Part of a small language model's weights.
Architecture: LayerNorm before each block, learned positions, biases, untied embeddings.
MLP neurons of a small language model. Each row is named by its layer, matrix (up: input weights) and neuron, and shows model dimensions 186-313. Each number is 500 + 40 x the weight over its row's rms, rounded and kept within 0 to 999. Numbers have three digits each.
A block is one neuron, or neurons of one layer that tend to fire together. After each block is what it responds to, as a language model described it from the Wikipedia text at the highest values.

L4.up346:535489525539530546457561531544524489525556527526557532475444483512442442499497501443453513495460510504514492482464451496475490541404461574486525459479507481483588511382521518561485436478514501506488470520471457515511482512455498551529470617514546469543586564523457503510528430535565457552546536477503491471507487577521563486447507484512473534474510453506474488435523483541516492554473
L4.up1019:532513516527541519466500533495522476524494505512507439557474514569451435461502533573481493449453515455481564452533482511467481434465500469522546513453511534488517453432514486564480489616476493520536540529437531527564488541470463452593523529500519427504548474546590563548563463535481510557536489562498466505480438588479531490476485484472451497504552441504477527448513498536505491539519
L4.up1220:549481497517503421479581467540537516514482506505443468473450496490506485522468593539484531524450443485534495544416420549525534531414472459535502484498508484499508538542496491539420535498483554483536492508508465523495487516513509466478536540553543494549513478443495583490552441541524394496522507489470516522499494574528570491527541364531566457448606456507496520519486481401573523563566
L4.up1725:506435497489454519433550480499512515464523535515501503518486498523463442518476442397484458499485540576461472481457503494465418457446576561452586530431516545554480468499465520518506543522535480428533569499441432517511520510507534449577532571492503472491535577530547461550499413528517495493507562545537454494544537512426503503496503487506468516431503504546460536454531501428509493544447
Responds to: First number token of a quantity, date or measurement after words like of, at, about, such as 3.9 km, $1.3 billion, 12.5 percent.

L9.up30:589421527468447487438492552497498442557469507485509559466460565445489532465442483518432501454404529493491479515522530485505485482543499510471524485552564542500479495495467531460510458521591513498421459599548443476507422507517459494509464499482522541509476567477502501498445498484404551528498436480516566469437533446501515581497524463474478535506481562539527465473607538488571469587511
L9.up110:570521493509443562502483490482520455490489515536461509490496566572490533546476558421434548512450561427533510469409488510475441560553462516499507489563536445510461464466425444485511560534536487524570503525519525481535519525531499468507495531515487483512505531442513565535488466512428406486516520450545509499564425561457445443567543457501471485460507454575551501528488545478467574483446
L9.up341:503469540507539575565451522430383480572583508523530458446474470541526532474479559478452522468487481461573448481502497512557525540565451465454524580520500490494460503481455461488474519498509542551462492559488505523524484470510466540504508510559582536439504528473475508486471417477438463543499426492564524548506531494495506481518576461520423443440494444475571554527490473474522610444453
L9.up643:530456490511535458435470509528492480523495526540513495465466486502503463473554516481442513456471499504571501494440484471520527558539470484449429493481482494485514519511493480472473454439574472527490427524520467461580445524474494482488500498526523483417486536500522531542484506371464514458532454507521526519508546457494505533552500475533426579468522485481565530495481439545498593518423
L9.up695:563504534498524466482541511469458456467497521555458408513487516527519545501482463518524569489460404445537525439544585467549555526453474506455508552499485502438495509545492465436474513455490508585517494489506509479434417494469528510554523464540435499465499530481515524509566501432448518471490488537503475485470551542453474418493537503529426582464514506549469510537431432521446512481583
L9.up932:504516528482425546481546554421541492478504485514528637484435493508522488502540488504525454493499538502546472474523539462511459554510510509504476506524556505537485546448521443533510507433471474450491496556543535459487524577469435458499530555516421521474509510505504502549504526494489513504422508486486525525483556480582508479453490502486454542474503433549480489509467513510478454441424
L9.up972:548508542485469491495473541481556503481555424498488518481493475455490499506451500564540500480552504495514548489499525487522504567431514456457515485445559504475449579468505531513460507503512537573431546569487462534511501572492472517459530556481590501456468480474512483581563490502458493498483502496531505519542532500486473478552535488525444412539435507520551439501424445499529550500459
L9.up1162:474521533596500539565511506497428510490441521498549473482453498507537439559473492465472452543580500470473548506591413545486504475505546492505546568546529483507505441531464483498531486448558545550458408554483446463455526514525485556462495495494477553445467559524529425523494553455498493537491523493489481472421514466458529512561557493495465526483499540503527439567528481504510447474441
L9.up1279:514517505504437532486531475456487557506562425524601416448433467483522475491445572530507427486486495476501509445489502394553550544515500461541519504569524460513461467469420503497412533498531449507516511513476513511502425485536543549541514545494528484451461513460535497456496469494467470513577423484499545561475518478507429537553442445517535526500457438406516527550493574543527495484480
L9.up1435:564457425519493538452456482492471405496518526469440515478469530541519486539432554476536534498544483476599536471492471522530477483523506444467449486518508498466491448586505522516454480419480548583494487481520474504402545536537521478504495521482466511520459534464522553491526479459420513459505480488508494538452477477493417484588514447532529538437491464524524535498440463481502549487546
L9.up1506:567431501516542496505426510479481465524552498494523483513470568414526488528481562521480551491476465458527533541499464490527493549557479470459520495437502510490490535443483489459513457451509536558475480480524480463510411521545485497480571575444536431484443496561574490571431454502430466540450530507493508455476536527594475515523447465535530547472491464522477527447482419563554520453506
L9.up1581:551559521522458535468489499447481462483520441432550481531513571504477478484512542507481501545528476461575550575491517425493460525503467440459499465539548481508449507481529524530495454430550492441517491440592456529522481488543489417582512550559424510479473521500405461586522513498458494467463454540559525465547509490507454525591514469442418436516530514522506493504501451579504514511541
L9.up1622:515518496520522510502461544558495500491474513508461480467482451460475503467449519463502463590506563557601452448418566560492502473536545543501498539464575480522435552428398552503444484468513474551492531554534524597502563552499531433545450475487457506550499486432493464477506523421509517561434534477461531532522476517444520493477539497472444535557458487516474577459444417554478494507532
L9.up1674:491514496561414425539519517423518425538541494525494564474478437382552509583489433413471521391512509443530486428421512467454475517569516507513495520506488457503530457502548486440473545466550517564496457534518509478503523502505525481505494506507503562436462526426519540489466524483528542536553521497451514466527490462523533513471457567489517504514468572472544544500478479457532535505489
L9.up1733:466604594532495542488458503423414462487518509490552456421433513508556531491464548479493435488457464501569537498529481475472534472505517529468552441539492442460509437507405509524461508480529482525561482489476528488482497491529481516553534461453540440513520536440504494513461468482429479448490457530524504477470591526478475517522522531463523529529513488508471545535397438524497575513536
L9.up1761:466566466492479522505531434482504503567480543493493535511541538546552445483528479488507494496544504496529530495536461465518534395483556497468478561508540458496402491492510479424519485487501568551547505577566559457446542410506562537492549518397566479544450499504481496501519456458505519532534463441494505448483477449516573519492491479527457559483556543539470442553532473467541562528433
Responds to: Mid-name words inside multi-word titles and proper names, often function words, as in When the Going Gets Tough, Society of American Archivists, Fly Me to.

L4.up463:517389542523543550412501533501485526550483566536536522512538493481466518535459495437452454458516500472514530455415494531525477484455509477452567467484497489511502570452501452523496532433429483460475525458523575521611484566472483501560458572467480519445553476489479510438470454502420496530493537513523467556400496499560523508460442496555477530527467489504565503470545484526566568507454
L4.up647:528477456442551479492491512484512518508504527519526492500454525545474501522426469521516509544515482474463457490447514528498519492438449467561583494504496491548494452501473477503488504484456522475511492557470531524538501578504483508520476500507506518544496552506505525479532424456480467471479546556503486498442494510512496441487543483511392493493504465516480496561525493639506541500475
L4.up1864:502496525573439515472546504560579459469448593422494511552508457568468572541493498545549524475476507508525528429506401545460532449507417472565511543546543469499507534521483507504447516436538568548490466541524473475487552529557481557513605519524506489563524511494455551523440511566485492424455451493508479499486592572473501442504482470462474525478498451515554569479514535549485479507550
L4.up1925:538430522476487543476513484421481480517480566456568547465496434561516539536417515459453463506463446463482507472515523509483540493487449500482529468476525483521523502495542486525457517500417551501494518551478504552539475488485478488559523487495526487449557448468542535464468509448449528554465502504469498593414535556513510512460437470573505497467410408555457504533551521608525556491413
Responds to: Capitalized words in the middle of titles of songs, films, books and albums in lists and tables, e.g. Let My People, Nothing But Trouble, Someone.

L4.up263:487480464406435451528535535544516450537448483490474448545465524469510387453495450472455513477472483529541455461523558498515516520465505465513491485471528589586462459491479454545546462506540546523396495536452532486531480572560501460529458499460461496556459547488486471511532541513454502514456508491556484529514514560458495505494429444504500527419499469425476486512513468471516515475467
L4.up1708:524425535525503480437471491484520491555527482483488476531566487517409490494537385454513455571421545560509532443557503447503454535470506487517464476564555564496573421452512495490567467458527496515567504589534497503507500586473431497505495461463618485437583489521506490529531468473536446473544536468481487520517383519392584539451494502462475402530501496541484492479480462515549472539462
L4.up1756:560437589499525438512476500427547551518560514412440458599443502561518477442537442541547568593448498539478522491541468495492460455540536502450532494505460533453548521533451462521532520501510459491498517488408554540545486534565465518492516478522479526480508525516559515586400499470479495494455459456566553476552454565444541453531533523408543552528513523400542476470486482470480424550455
L4.up1832:498472572513466458473494519516556469475561479487507500535551486475538483481557494471528512511507573496522458411548462452488350447455500464499595474545469547540449516527528499513536517466486567477488554499603518551527535541539537442523467468543531569475450501483491491617544436552487487513487526481509543509514482438502521552398492476556478486503494429426498507550505510505615475575468
Responds to: Possessive pronouns and determiners opening a sentence or phrase, mostly in biographies, such as His, her, each, an, including Her in Heraldry.

L4.up450:522461517528494420537580467525465509485473498462583531484529484457449460456584507537483504485491470459522532439607508487486485530552475465510493542409442571475515578530498468496510503484543612521490509482429484448529489497444524434493481446452490464517524524542534460511508510515451532595550535476479472551550536493514523510559424549396559509475570527592526527491388466517489528475513
L4.up645:528505510458505437499403492541485527453521467445429455487533540559476475528524493431472498541518453523511455519461500510528483521546601526525482522473517562506440474557477455529478521543490492539525530424483541535480515452468503444503491528468619482505517498496505488381457491528495489549608526417507435482495546425519486531591540506434513509435510533462550474521470561528518532527492
L4.up847:539518534516491608498579515495512405444497500437498519496511470532414506529402469575465456582583487504463446523516550453558546508521539480512508520455497502501489572515518485505459573505539491443581456484541446531524535506513468504513499516518529393526507470491529483459529461553458518524442573500540413532474546447563532460491478436463476456492528544554384539549481535641515538528506
L4.up1558:490440520548564489440517508495487505539515503530548495510550458532494472471536409583488459503607454508499432514507472456466481516472503559500523544494459515502427534422536581529503515494514444470461521488512466511493427527505513531463450537488560494516450486540566441490481413483532432557557534527520500451437512457540536527517476525450546554464517502532510514517444552497580572548507
Responds to: Syllables and word pieces inside romanized Chinese and Korean personal names in lists and tables, such as Ding, Song, Min. Weaker on pieces of other foreign names, such as Serbian -ović and Arabic al-.

L6.up1029:490476463517531518539501544494486504488492552511448497529451484452526462510521478538523478530461496410498546595482479440489501502469532506430549528543575503507462489565506503491514454452555484533534472559451493475525482605436496515464554501515477462539468513530478492484453520476541533464423531442493507522545556524451480493529490537534509528471593459357518476519541489497519426526524
Responds to: Fires on adjectives, or the final piece of a multi-token adjective, before a noun, e.g. a vast, peg-like, charismatic, club-oriented, overzealous.

L6.up214:500501591553479494399461539523487442489478500468466499475522519555458488560519434511441523534464452512473426412496511474506436526507439477500493466508476535519563493419476514535518550548446473550469493529534516518479546531567447470462446454504454489504526555492523502541479412579520525521582558425458543549450475480537487453469511466526546461543452541518468534512528508437504488516474
Responds to: Word-piece fragments partway through foreign personal or place names, often Slavic or Japanese, such as Wojciech, Yevgeni, Atsuko, Vladyslav.

L9.up38:583431562463494525515558537471412477517517431518473423481481496464537480542563499478504422534490552532461572457483541475515481494467496447484525508495575549509484492490498501491527426428528443486572422543545554496508551458526529495488470497507466473508509555507464446504536531553485393536478503507506440491445518499479551479541552465471508487530476483462463474460454451475521505523502
L9.up215:478443531489467492456476535494515520533486552455519498498487530410553551558458543537515549480413487525476517520524509423514433512452537513527472531481508574477510517486528525480488557465546523477529479536491513448488505543541523537514476549549473538479498504497445556524544439564498481417485443471469487526489544544435540515521495509497552504496538577509501447490552542419524496555535
L9.up428:496524513548567531541481539607510463465538543566457482450484516451468508421527503472517465483516559508551515471476502491425590512490506532546524536460552437448510477447480520476474491495521496504504490572451509444526480532497469529508553502517529474542478432417541456483492581539511478569509448419447512474429462483469507496524499448438459535456462504540459398472497408575535484484473
L9.up521:522449452516483490479550449572447525481577461476451473469420499416520465502530585525431536536512524552522520482502442450412599533537480527472522480583486544458485455617416498455512457492448564507554574510396499491555445539522492503469504518576497545484464513475511511579462470577458452490448491462533432469464446473488439483534506533480496518515518444447570416526456581556447546459479
L9.up764:531508526496506455490500462476529527527553571546525529437488423528471555477565538515522442523504511529557523438458456479478532488505443534531527532552509526519481518474517621472479423567475483509464532543515493483429520476453520535495530551545437546478489467479449458425533471541472461402483463495510423524506548546516557546540522520477515496418505443469505465563533525555606491483499
L9.up771:525524517508494577491560493501487508560551554539477466446540536527521476408520474518507467452455562485526525486509564522518464544485504475506453485460521479547470455482424481528391495521510491419507468460541510503492513546485458463502501489506476513518489520599580496572435422473536458434538452459479534485508615537482555445494585481477516416470516499514504455501494476548445508460458
L9.up936:541532509463535498499558461503482486527520464551472465499556524520539539580439506510510499502569610512538516515523523465497526448526496508468487437495426510550497470495547481538528458476472530545545521479506459454537579471459493446547509491458496520542462453472556540545520529476486510499480488476480470383500457469538473518497505497455517456434476584526505543460486431412552486550468
L9.up987:551516494526491488490494444510530535537530468544478484552470499492489478469472499521497523532530474534528531499452485524546586490577531540475494425511541533500418512416447543506469513494526511493489545488436463434470549537512439510431477532539507436567484478512519531505434439562518479444465467484497507487504543517449466474481562551466460461528525410423484515475521434496558496508515
L9.up1145:479429524557462501472504470530528501532527493486489472486502558511467493491545459532539521526514516502533482501530425466425456544496578466560538527516543418510491564491439497521467572477499482552551497483436555462555489495555457493463461496519526438504493494515563499554468517566484557508475538410427461506417472421470520518464542546534492510499514478467459449455523473424550462552577
L9.up1297:465559512572503450492525548522419499627540502517513406506466519535510497496487472488437532465469542475515500487558463433521472491526517480443514514503566495524496474443505500507532485459531518557507494500492417500479508564487521458558478499520508476517496560452508467531480517528499490510490514477458485527486508491548501522503590467510493482555531466460504451508515519529517439534532
L9.up1419:621620517463606517404539540526494532506544512523518477509521576474530496564517529573466494515512485501525559436533472447537511440492479508562464477505433559564501507412522505474496486441551477531540436568505494504492483530456468535486436499601460541569417562496491492556488475546510504503531491492511401504457509480470513451572531531433489490531484468528509507512475484493555540545562
L9.up1487:436507489550498426532520522448464535505550506479534428542406529479526480545472515575472550467534499503443509489495468507472537516528479519514511505511488531523532451535521479480464444538456473481493440529524555462457489404420489443526529544508488539507508484484488551497542513596466480543466448428494522471481527528554486426569536481400499435435539507533487540451510422427551513465532
L9.up1648:519487555552529445555499496515467551501498568538452453555502545448474474501503518507530469460511476463546524513503476529424456457456467486512520423463489469521466449450498534524516503411516471456520529514460412567446495481491492525488478487475520456526481452518455491541457460487439440413528492521528503573515453446527490486446530507474535462483495449486507510420483528537515485482538
L9.up1742:584415510534561515449484543465437434538516508443490555416525533571493505447509540545543515485504453531533527511482477500465516520423479489474472548491475519585470523460323504519451452472549517447495513475491477463500507516485518481485458477431469564556510499560444517513532509495489482468547429532545538553426531502514555521489564441487453505446470506461446529536402419477485504443462
L9.up1760:544601507580528497522489439476466531523485509530515482525479511504546543559456488547567583454479467467476490498509475491514542474509595476493534447494539493530538517542542536477437513509499463506556482516486497514471484506577541524503553437574471522528432423516445486510551520506490553471420492452454443544435472558531490476561507486457474506576527465504496545445437445497506497522572
L9.up1875:548479490527511511471532436536450529513509454472491452501484537506542553525433530520530496471629492480533564497502545482469503474550505562467452546586455507547451491469563427489490513504485457498550516508600487499489547451471447484505530454540412489576553530463440567583503468471500520527565460507483501499494495454500514480459537480451522546470486428498516483524420492484521469502504
Responds to: Fires on the token just before an upcoming noun or adjective, such as the article an, list commas, of in barrel of, and possessive s.

L6.up1015:516498465466510517449507495493553535523523538545542481519483487501535419576497519483484502554501455500506522446490486433524425502413524553547542503531513516515499454406512534556518499427459506544570515606469450519516403536458488538559460551528517510421579472519442441519495594425477487536482442458508501463480536505527516491558480571525509468473503435541485481523500457455554522526467
Responds to: Quantifiers and numbers that set an amount, often right after "a number", "one", "at least" or "over", such as of, several, two, few.

L6.up1847:516449533504532456481525546511479507490541496506553483491428465553534455502430525508499536493505514468502475420509497500465430553586510530498527513571449522495495473495524460515390548460525493463492493567524489513521458452495523515515527473526487523527560489456464556520544582474448431533445454473478468482428521507524498503498424415505481454523480526469395519523557488554519504503473
Responds to: Connecting words, mostly "of", inside multiword names and titles: Castle of Illusion, Department of Transportation, Master of Arts, Dragon Age: Redemption.

L9.up70:560500473514547509441514496501483497478596561451493512568513472443485516460551445494502483536523479529550514480510495554480430502412475575501555523392480494458501458461498559471466506475514530502514547543486478504461551523528547492592473463447427527475486516496503439543470435503554487530500516471528478454428507472537516463567488493500532520420492477545489520510483502483551496454523
L9.up106:523522513451470499435501477496539502494511498491486585530469470442488431526468424625481448504544506545462493482459493424470453476462521600486466513484529427493523528499494492543520564479418573523516517443494509480488455545500498496485565510474512510484473515542464447472454461490478545509421483570568578552508465499476561488441483469510569487470525511563505477479515503478540500547477
L9.up363:509629512567525490473430577475447533541473545535616454464466466553516511452497550530494489551523456502548509507519472435543517446470490501508492557512512474475521465470479445518436513494498430494486572467485474473523559554483469496520492495548568502443480508456478485526474535511520521531466450448495538565455525533498419458495567517471457526479496508583509535483532528477586501525483
L9.up479:485490576488483480459425446486440498446513488419590489431526528584481448531578498479544449499511505554530524495479454443512533426470504502408473456454495512436446485430471509521462523519528531520549500466545516531478503531542520527505509471453561488538554518487490493450455509506574532454498522462443373496497524445502593545492559455453439514449460521564512499471483504572583556532467
L9.up491:538507535516555475468444550480486477476564520487521537517455512545487487511473473474430547493553451461510496534565511507500508459424515514524467515538443512465447474383505508536563522573469405490522411453536538530556451486523531500504511512501473502478480536588455607503442496544432509516461477501508493448511513412541471481494501493563445539375497495484539470512473501521545481536532
L9.up716:560486492458491509561487564530496457529471507576420556471483473489513503484522531488505539463481495500520517524479498575473513599481506477551527462451513465552486473470485491565548450481448473472508456498438526477538463436540509529467421515450472457506533566432517503457412462447413462458486500420528447489477602494461437486482440480481453520505514555502559509553409528443562457482528
L9.up720:509548504495532523444447488477545428469502523502470539450509500503519526545500481484528521557466474569484512494518440546502519555456452570594529501484461489555453499373509439494506514559499460458471478472488467526497501539522554514395478507514475466549440525568473503512458485479484496537500485510497508509485558519497464531484461546479549477516510526557483455455465549506509461488438
L9.up907:541545498501486498468478500551527478531482512455428495461518495468549462510433511511466536572512552539513386544468510533482513493426470523517497534534454512503484490442490530516464566521476531524470490537517412496552474553507501451545557502473485428577524540529500547559468450430396488474509552564542516467449502515495475441535493451461488490487534574540474488470453505491522488499523
L9.up997:516516448493460521509543511534470436527558493472517557511484546491520466533580529443512504517456410598568429459494471525477500513486468480438584535469542541509497506418510583573516516515509528517503487551517525507478532515538477527482467467490492405432531579506508498532521470507550509450512504446527471457536592482491494497537523523447522469449510527521449486464504582550533483513490
L9.up1031:509533516491521481448447510533455532460596558495494622414534530521522513488475500510507512506465520521506555544494539502517448566534483570526452550541531521522484519472532534516482539500535545479513413496606505521516470521518521481481553499461525449478516502487439480395480488500599508543520384463416491571484466515520555440537424511463488470464494460522470465453551505462565453484466
L9.up1449:578512563418540473431447487520426501462560511425520481472491503534532483476536520432507532488478542480407470477545497480568607556468556530475515487524465548469467485569493440535475582537465506439515523497470551522460445523504536540491462541451494488485472498487525556514467501504524487510572490516482468480470523491504635516515445511439516509418559495546501520522430526556496497486439
L9.up1621:528474443479504491464485570542505454505545540480477536537503455528452466538559525504441526534516501535497522502499429529514415532417367527497489475463392482436431421527514422617488533506523513433518554439493496499554478545561510475523425486490551464421477535529512493534500510486480496459401506526524541505467546524526524486506477529482529541505492554485487459491503579458504468534454
L9.up1936:475478446468510531458475539430531469482562492571507534535463527487508584527559447516449520479522477440558549487508522497502416475436530527477549539489397464507464557439533544600541489471464488505477487518572488510495556538573579456461473446516445505487460549587499498542435494502458486425466563513538451443453492478470462494536472560474432459446482469542478515564453469487600433508516
L9.up1937:591488533534521447511487466542535513426505458438450490519507467498503478470511466542430602488558481457490481542423520478426501440517462515542514487549487483515536459569505505547474553520516464490482531470512503505501534535535512477453537448538465458516429527461454498570413448452566524534471471490534486472549493470521522547392494592468450563517464525477506485505536455478504518545553
L9.up1959:485489437488500497453550543463515521581453469583513506455565460489513474506517475494441537507493517541452511535502437393523476469450552486415522572482506504495453421591440495570476471470481502545511560467521524491525486473498464446455521520498495431430489536499532538535571611488506504477527485458504476525485491485491514522451503538528540488582469601460541523537561551586544559545486
L9.up1978:570509471468520447474458546578582498557540481467467520520488543507409478481550488485527517471456462515486451530556528500497512507476488526496450523497497544497505515497503476541478525484487572402571439489541494520497508531553515451467416499527556462499476496455492483421479442527502533525544507451460490495541493570543490529440511500491458557373555486488471425508465509504556525577509
Responds to: Word pieces inside transliterated Asian and Middle Eastern names and terms in lists and tables, e.g. Ding Xuexiang, Jahangir, Kung Fu.

L9.up187:439475486466566565487557501582508457481507477517489492479497499562525473399476622542448439540467548486506541524476456495528482519481465482493476511513517511454510530488476497501486491450560508516490506530501498571524501522495523447560551474505503529497504466491559462512434447535472523460506497467490493472442501554532573590471458559511474494518466459436467492505519535565429464491454
L9.up313:467474512490513476530479462492550491562502473555494495429425474490493479471508502521516529441487523518548477493619542560560516442494505507454519558520509532493432492436520454478491561513535522555517595430486491486447565570526536481518511468522486477520461517482449513494537505575486532466521504480422562546455594476463546439483535514434526497463477482412495537492473530478488454464546
L9.up431:510496496544427574514518519549440492519586481483445495442425432471503500484496478505549489505558498453502470532525529505528471519481432512462544531538455593520466569409524481493459518531461477536490501623530509477582575522505483421560425551512481514452431485454505529490478559544475486501495505479437550486537507444474543474524443458537508483482500499509483453517476497405588469536430
L9.up443:476506409486475528504488552455483513543560407460447498449493559452511468479448530485513471442501527479524494486516457445525489427394452453493510502451492450466470480423498460450489442460486445538565465539532580526450430482488579527551512479505489512565430537503520532457496539542462597468467481507499464483528522406498543530464467467344520518480544491486526501528501461542579458471487
L9.up586:524514506459545485520542564522466491526558570535550430497544542488510550480581400502533517470538530552544484505524607520514477514496472405480510465463473490457508474486474534515518489499450480576517459548487497583452511489515506479495521474521442485509449498473548462583497506449490539466550464528540401495506507550491482477554528477400488459516512541523534447567500478520529533511564
L9.up796:479467532487549510513498547535485450451483508454488525425483535472530469488487497484552536503455549494522551468462536470503498529483513507468493461517525522490446504514489436483442522552498445544528531587554514434427556479481457506540565534402527558474518569538622515564418493490509442504496492439512510527519516491509445488592526491495510450516424486502533462527461477488552442467445
L9.up890:512496518456488505503461532476482511495484541414491522423462474604527506536466534457447514487510510493510540513478460461499519600511497501537406563455522548429471552515472472553469506508570481581506496525490519523577565504506534483481462495507531489581482553475539486473468567462546449485457460436491501516387476498527466514512461571435500496486435505491508449510507494477439507511469
L9.up1181:514459487444527540537453527489501442531506502486462495478493536580502490508506480465497458534492530558487452459496516437468525581518524500434502567470513521480511523484515566462443516478533405607473521546545474436474457510468603562565563516433570469531427525468531512549468525515497446514523415529502460506517596467454516501553497595504500461513553427453497532468488528512501498552519
L9.up1381:535532493414544526539571548467416518464481522489542461532474504462542595445506542416497506492503544458491552534480532450569540540470546469523488446486462447525531484513404490503513535533465506496542463450595490546504383523466458574499573510412468524538503560442453582437527550495485510467467527493492454467461522544554494519418486522455513494508528536469505470510398517411534544419496
L9.up1442:472409457503510524567466495510556478506503576455532469542433446512483483517532488503489504479479498435514484493497437518534491616498531503490504468537454588428538483497493479509517514481515500465577526535473481483600507441476481478543449463568523544564493511441553485549511507531518471513470493507541534423489546496504505518460466561511536492491577446477523515474400512595502522507481
L9.up1482:548519500421464511536494497480523518481515554498564483508546484445450481480478533483480520637518557461569431439568514455493472556446555402471545566514420491347476521522395475540478502524545448510514613469396478435482504518503515438486459454563524569512490481449516467493481465568494519539457492522529498425479511546490472547472535488518479477476512539459445492584507467555460489502485
L9.up1552:556467447438456516500440522515516437499427458407406497461480475522532528502516501535510498522466557564522489403540551513442541517456502527531508533480525523515527509426469574513429480495437502443535536483456478528485513495524499461498560480523441540361440571431492477552447466503541460509546484424546512464524545518496481491440504485466520496533457452462511444588514443487523512479449
L9.up1670:445539485455496473519494534533509502545633529511501574525451485470455495440467518435502456580476514458498537466434493508535598484496555549526541474502561459452481540470433515513481433503528517475535504496454468438453496451503485502435458487502468511532455553462509519513564522442522484508539564494502516540570496501485527522481602452534474439449393484496535410566462465514508522399522
L9.up1772:514493539448498528520508532492512448513516534503528506537492432532466447508508552488552486513506394451502459459470427521521453421524408571510512533459516560486504550436452494510472573494452509562573455490579454496483542492487537475539481475504450496459512439507482476560442499551482441503471484461499580521496470464484578493549509531514569412487498453455545500532518460462541454542520
L9.up1999:535463456517489555522458577520468474523501500522516490457511581481462505428480456441501484554515518488490519486407532527502535519403528557469466492490508461479397468488486469456454527534534464550527479469546451528417464499514550490489467567456466557587524515548528462497431553548572487502460542554523407577571508532490485489448512544404541473437484411483548481512427433484512545515477
L9.up2008:494535502498566540498495483503460523545535586573476526520494447487542535536549560437482467494506485503566473494470464520460535444464468497532477498576513550512504455448401473517514538481487518566500520592487463447456537479511542474493551494484554568600497555473511532510481559522446531506486465445495445431464514508508542559506453568478502471457526484537515544467454507445529561512506
Responds to: The first numeral token of a quantity or date, after words like on, born, over, approximately, Total:, such as "on 11 July", "over 4,500".